{
  "num_attention_heads": 8,
  "head_dim": 32,
  "norm": "rmsnorm",
  "norm_place": "pre",
  "norm_eps": 1e-05,
  "positions": "rope",
  "init_std_up": 0.031,
  "final_lr_fraction": 0.0,
  "doc_mask": false
}
MLP neurons of a small language model. Each row is named by its layer, matrix (gate and up: input weights) and neuron, and shows model dimensions 0-95. Each number is 128 + 32 x the weight over its row's rms, rounded and kept within 0 to 255. Numbers have three digits each. A neuron's up and down rows have the sign that makes its largest values positive.
After each neuron's rows, "fires after" lists the tokens most often just before its 100 highest values on Wikipedia text that the model never trained on.

L3.gate8:189105121075156138123043172166195141139119119096099084081154174154162099097125143068155087110157130165116111180161146151129140144124168171197115053223116132140114114105096077090093055095166092103161138070108159184129085109144136169124123142090196122131124160156150150139145164102102142142
L3.up8:149141159085151088079072176197177073109061158112137107112148141096150122124136183148169129152109100142122113129131137156178128152100166136188116153113186143135091130130117112177147081078134121122052097083132132148114148114129109134100085093164138068145134152152126089104127121156089126140
fires after: "l", "ec", "re", "c", "ial"

L5.gate74:083140126075155128111119059138121146076130158082078181057126158133089145112114113147147149137144127121142089127120173110142139131117163170142100148129118088172127109115110140175137091125196137106124170111108136129222104076109140119078122233090157120181166158162120090146172095123154140141
L5.up74:101075115116151156144110081181100180129106130142119136182131124148173160181094131102142103107105167100187107140143119116155161118147140123122128089154145085152085091160101163159102161190157100078115136134161095146130149151134091152098102061113146131108143083146151171131114109164096141133
fires after: "h", " al", " th", " c", "our", "in"

L3.gate847:156138102088086115146161175202114107119127086162114121128132107136098164072134165135156155174112058147092109050131137095107078138136077163091047094078115128138183146138120149189152095072147173076136136138181094147082134114095117154129091130125118199115154174137123106115095128116158180110
L3.up847:137128136151004143132087124117109104144115191155105136121145116149146155103171188100174122174119099173147169059123147106129109115072154156136109138095099157171145161137130144142162108135130190112083078128181108124151064088129159144121095114149130153115163166136122191109127128161155152136
fires after: "9", " h", "1", "8"

L3.gate366:139141108126118104186184114143149133111131080134080162098133128159103176133130109125114142145193059215095117109123155068078106084120156136121050134164089147174163160126125094162110116127126096083141130166132056174134194062144128113112185147144116152074114161154091151068101123197135196122
L3.up366:147149139203093108138106094083075134131129099145112093154186144123080183110115160078180106125137097222109141064146167079029141123144121149066102112096168135141101182174171124155192143172151147117149155143201127102133158114165156137126146121193128132154129128144131183072145127120175175097
fires after: ",", "0", "8", "9", "1"

L4.gate658:166135079121187117094113139104140112138165089118079145099143112142099088075110068089138121097149104130084115057114125127084131137135152153085064155179100092105114080092158114161177072145112072093182110123147176155134142101113119146085117119137105134128099127166120127097150124123120112109
L4.up658:147085110136078162118135125131095133152059088107115098102147123178145158122088136095190119095121150142095135116112079087132131134067155134141125103119123117119087176161122140125094148170131101103075208075080134173122104078113140140207143144121138112061123116108167176162153176230133132181
fires after: "us", " A", "in", "c", " as", "f"

L8.gate605:138167139127122124144177127122153177111142167147130097116175115107168110078124128130196103073139122126047130184145175079171095092157129108186101125132086128134126108142138101132178155161176146119135092123167136137184058117179152144116122164099131129109130129130160143166165175180116148110
L8.up605:178169098161167135169179099178092144123139174164171106123115060112091148194101105098118160143136154168129151158093069178131120182146091135120158095089094102142162117088156124188136105112182127085153149118091083124103137103139162168161132094144137145116077090154132079167150101145135123095
fires after: "nd", "d", " D"

L5.gate307:112143125041204125178132093126165116117137068121141116091136166109086107046124103090137123142142127196135126154127182141104142123139128141123077138149133085136149158074133133132131183133148109121140100152092098148121104108111108118005063134097089178097108092226118128102173096092116162145
L5.up307:189133177197124084144117126116133116121156095102158065140131156083173170188105105066140123165180125131137129139114142118104163085069143097157149140161137114125148094177080130129156165164152105119118122103173097126176104138138157131115107155124135156130098070051179134130154113075075157133
fires after: "8", "9", "or", "5", "7"

L3.gate849:135137126107150107104099109124131098137133149099106126145073146156094122126159110150161085088091181122107113094129149185113096144188070178149138103153134101150111163133079103144128127185125143141159137102103173146177163128133093153150105116078118099145166159153143123107096142120141149028
L3.up849:159114142121130126140078151112097125065137090104069149144085128097099049144164151079118111110083155143086108108152106168107185111126108095156145080136140136096058078142067089180135135104096071139183087092097172164161111147149157087093161131073106065165153196142123127096094117140177113137
fires after: " ", "i", "se", "c", " re", " e"

L4.gate137:130126126083127134103182093181173130135154111087202122119088146103118161069117164132078108091158130155083098132112158144135091081179172153137076080161165133120139143114120117161144085149147128104203127117111105123128120137144100120123147151093147138159163118103128096148148172118108143109
L4.up137:122074134112169121098140150141067108191148111066129118111120115154099130091136108146163097096158173128085171130135153127110135109089108125151115060122193157125104114183105082163137132084129182106147086140102155119125142116081120096113130108132072143117145160141073107113141051091027140123
fires after: "ur", " l", "er", " B", " d"

L8.gate202:146104069112093153184171086184118194078114155130108116100147150080089124136154103146106106087148092131093109149127115113091066083147135142140141189103140088173082073143148132154159123173119087056145138113122079155190130086086111156116134121124104113127118141143149128143168118122176106103
L8.up202:098153132180130135178118140136100140141087206117082063127100086184097126143103095120097110136114131062124125132098128091054089080150159119085092135057152145141135116156138142116088112163097110128085132149114109093144098125079148109179147162125133150132059127116132123079103135102110125076
fires after: " n", " f", " l", " F", " d"

L4.gate413:155137122072174103107093049159144147146081140086132189073122124173097160063148084176153094130174091121091081201152180067172087128165151145121150144177111077143099140110116138160115093157144145113177109108149128136128141111078127170094139162075127131140098165140102115146120175083137167152
L4.up413:100108171077103150131173157096118165139148091102131189136141069135122124174109128141078132106119069159190122154168137098126159187127185105183124128141128128178133054126140147137144124117098083147151152074097121110121136156159109074141140120150104141095114086123063093128119099102185161110
fires after: " T", "h", "t", ".", "th", " th"

L3.gate287:168158081157099149137133165126148134144121101112168104123117100052139153136190106079123142119075109109097133157124165128086117135000115152107097153136159101126125113114098096112116119136125160119085048167163088166073112103102158086076117059155150179141151152158066153080150093140115119140
L3.up287:134117125103123177127138113083081155140139132139147121127178075095134106116168197102160102143120117142125117122131157118133135162136180114055104120084145151125122150196126140162107117188154137122051118132116124181114107138165089134138072064208244227136143053126140129114139109148128128126
fires after: "9", "8", "0", "6"

L5.gate230:148168076120094116183126063179122165073177088097099178078158135110094191140125123109085153107136105154083118120170052109152144139165154152145113134111125076186140118092107129168084148140134202083116150195091075071113168140125161102083165103123168159156112168118127088134112093112120176165
L5.up230:220135145145078137086103084117130082160171126167190125113117152131147153147152130099133169112071101076071074127126089059103120124185145101141130150204141098155120117177171187149168114097102140124122087166088141131130149103101088120123076124099086123180161143173113153151075103134115128103
fires after: "9", "0", "8", "re", "o"

L3.gate328:155118110111159121066150118123145121195152169132140104118177076141133111086098131188068147117156117136031058117110157133100100130137109115142114093191116148141102083131078135112121119116120092079125103093140171160135153073161067084139109094111134098109060140124126148108109129085079157096
L3.up328:119180085140133179133129119143147103139095143087150118134113179133106111133105116167110126127105094086115085143129109132187071104208174148153128104156048095154122146157093115131180130125119110138150144167080133125153133111106108127140125141106116105154109165127127162136131101149142109108
fires after: " D", "i", "c", "ent", "a"

L4.gate583:139157116169142141141171110144119108086215147125132108059148079123023129085112064154123071107146116148081083111123133140101076118088097144183124157158122114079105100141098076124105152135182129139160090174130191146168137075135121105100104113086135085153124192161139139122094113116044121108
L4.up583:151067115166113150148154172133095166052179158183145129128188137111183147160107082159136083127139160193124161106088164138150124123089163139129154119083148172121211114102098157161117144138098201124107182175094137128046109180105147174174115139131103155153148087128165145170132153120172121109
fires after: " b", "ro", " D", " d", "o", " f"

L4.gate443:173079097100099156106136105152139122167103114099132074098148130133093158102079122126130135157169123134110111098129150141171091166204087129138129149104071077116142175095158115097132101140094061126112102111131097135137115141167087163075131099128172141118096142069141118112146183100070106092
L4.up443:086079145121133112082108135131101094128103166134145117097111131169122127125107083097151093124210129119138143159132161122167089134102153182135183074086194120094140149127100119113096147138109157124112160149211143120156128060123116145187129100175158141098092117095135120114188102167117090108
fires after: "if", "us", " n", " d"

L4.gate192:123156151099178182138099108126119151126160144153137141092103171205088103175099093094148086143189080184112103068146139143053110044104163101051143176142145101143120143154116094145167138166111136123153077165150129164123136163086175116116143134103066068096140158146154174114136129106130135062
L4.up192:180117111152036159105098119196105137046161074075098182102086154145112161147148135077156122114116137162138103124153102134070142137128124139146113068156205117138104134147144139124111109148085152154094123181129176151159108095139177114141082134099121128179181101140139130143168154180119107137
fires after: "el", "ent", "c", "in"

L5.gate520:151127062163186152106102095120160160114194123151118182083106144136079091143115126119089143171101082105170090058110157107145115110127076155084114084189087126139138178162099114174153112154155119102094126121137117128155113126084105122132112170151119143107141146131132123087112147142143120075
L5.up520:153134093132112114170145122167173095107142129081100143113114145114141096108084143077135103092110139133138158151095203147144126099160128059102141175130116130127138147158143147159098149154171062113111125133153130176182174143135144131120059106138153093048156105161148156079093133136109085116
fires after: " e", " con", " the", "ir", "1", "9"

L4.gate706:171085100156095176120123171093169100115148098106132154092145123136107171119132158131128121162142124149116120144162101148160134144066158177090141124105140133098177145165110134124130108160123216137146094160056153108124108127170080190125059160134068104174076108140143149127070122141114193081
L4.up706:098151151115086130089066128128101156094076157097135073111141081126092167124077153189128078106204105160109128154088188134170100135088152106148092060044093140108188080148099124115063099155137119131129089109112095098133089158137114143138121146061160163150140176108202114109101142111168170156
fires after: "ur", "u", "t", "or", "um", "v"

L4.gate148:114107092120089162110119086147121136107139105074105149141150189158121179094113184174117111135172124124108155127091133156146120111099147152153074156155126125071178233133126140175140066115097105100179134158110102122142091149182123133150120155177122143120143132119168117107160115133136215122
L4.up148:063119163072130126107092187164111123190126107105186160133119070157154073124083165147165139104162139155122209157148125146138158111061129145108125122054121137149162181145110101153080158163087160102119126118162115171129096121170107151099070159109114123130108206115109157122158087096050153084
fires after: "ol", "er", "t", "ur", "ent"

L3.gate241:130110109113147146072139146126160175104169148161071133158228111123160079098085147123112077125158086106163062072148136130108122151168118180144096084157151114181110116146097094131114062138145075109178101169145153182137104092124080105176133123121128086132111130166136129067148197069204199136
L3.up241:094140082129126134155116130127138098159125110147130058113133161101134140115121120125153133151096085093140105064129110103152095138140111135149138082086089183147124157146083101113105117145089081146076103182118143128148068112196133096068062133153150095181115255113150090184175113143120183131
fires after: "c", "a", "om", "en", "s"

L7.gate122:156146076098117075130079102153174151096157142077201120099159204093121124112164100059066117125119096135120158164107097149123149135080157178120080139122077132209149135213106125119118136137155214137150109093107089131138140157153141090135124143131130131143120130140134128131107163153115150148
L7.up122:119122162149065142149108135140161152136210175116162089091099114129147112067152107124122132196094092152156148111159155115153119144089137192060090140090168110127064133176135111110136126121148158098118060111141164155127138149055188175077089164165106098160144167097153153152066141119056146125
fires after: "9", "2", "6", "8", "4", "0"

L4.gate570:099145156168180170116084110134096159110153134134158162138147126182136110099104185111143114190135095130085088060104161143118168112085129114035108172100118148153122162151137087086095174144112170086155110127131154190156170124104141135150068170150123094077134122174134127062125108104120171121
L4.up570:159131111137117133151138147134109125099127212108218165134126185182076142099091138118146065143139099126122136106083137120058148133085113137141147157124100129148183179154124168111089129157112189120137120129137084134121122130204162124095139184152136075155117115122087097181071158079144192153
fires after: "il", "ent", "at", "st", "el", "nt"

L5.gate979:119113115122209144089154149147111050158142133067171129117158106105167107123108176127085118157192127114112128158130181128076105086099091137130045151165154110129132174166107125159131140125112127121169159116128080162103127135133136037144085122087102145102164137119071151106128126156112167162
L5.up979:078109176115123115128095199170111109144124109109091151177069085138115095120132175062146110158134124087086119160115140171092129090074113121120116170155132136133090154155137097163140125152089177115133176170148118148137115111031160104105112123136160118157165177143134142098125124143171163111
fires after: "in", "ed", "f", " le", "er", "ur"

L4.gate406:191173091153150100180164082161132218088134076102104099115121111090017153127144147155055109192075049132150141077156177089139147139098140119087121127136116098107139113129120131164145129107189132103131155158139085159108126135103141112096155083122108142121143144121141134126101171102109125187
L4.up406:136103149155096136127200149176114120139156151122138172141186127175155174062178126161151176135103109179122123133086161122164090123128139102072083080134161173128133153182168153175178135135129120117080137094133122164149177146171064121190120128157148162121142090145125139111131103093104135115
fires after: " con", "9", "8", "ro", "ub"

L3.gate785:189149097032197153139098150140160141147099146061139155117144168090141094104126131094150095124091079173096069159127156122114179141098145138114114090191145107115126151134105104129114075136145167098147113121063099154143095202090120148084107112107096133190098095191114146075217139142111157120
L3.up785:107108113093123167167128068170100148161108139111161070126186153104149122099126115073133102159128068143145130207137161146083101079110137152122088136132133116130105170221124151087196128148126142120110119087204127165156128152112133149089096104149169135152139172123126153086175134090077115129
fires after: "ec", "l", "2", "9", "5", "3"

L4.gate625:146085135147060133115112094143117218142137160147085108087150190183076155165094136152107136157162083142105088083146102094103159106182157125088145081105114116121133085130090108187149102147182098132065133121123087100132124124108163164102178133098182121079110128180158151140095147115156064147
L4.up625:104072163087164088151160096160118117137057141140112101115153119103159150129162142149142155152104182100157119136113105171102146205177143164137077121071154150124137174108106087132151140160133082145073157119165081077156108126074157136148178169114135162115127108086150125136098139141146120103
fires after: " n", "ar", "if", " f", "it", "as"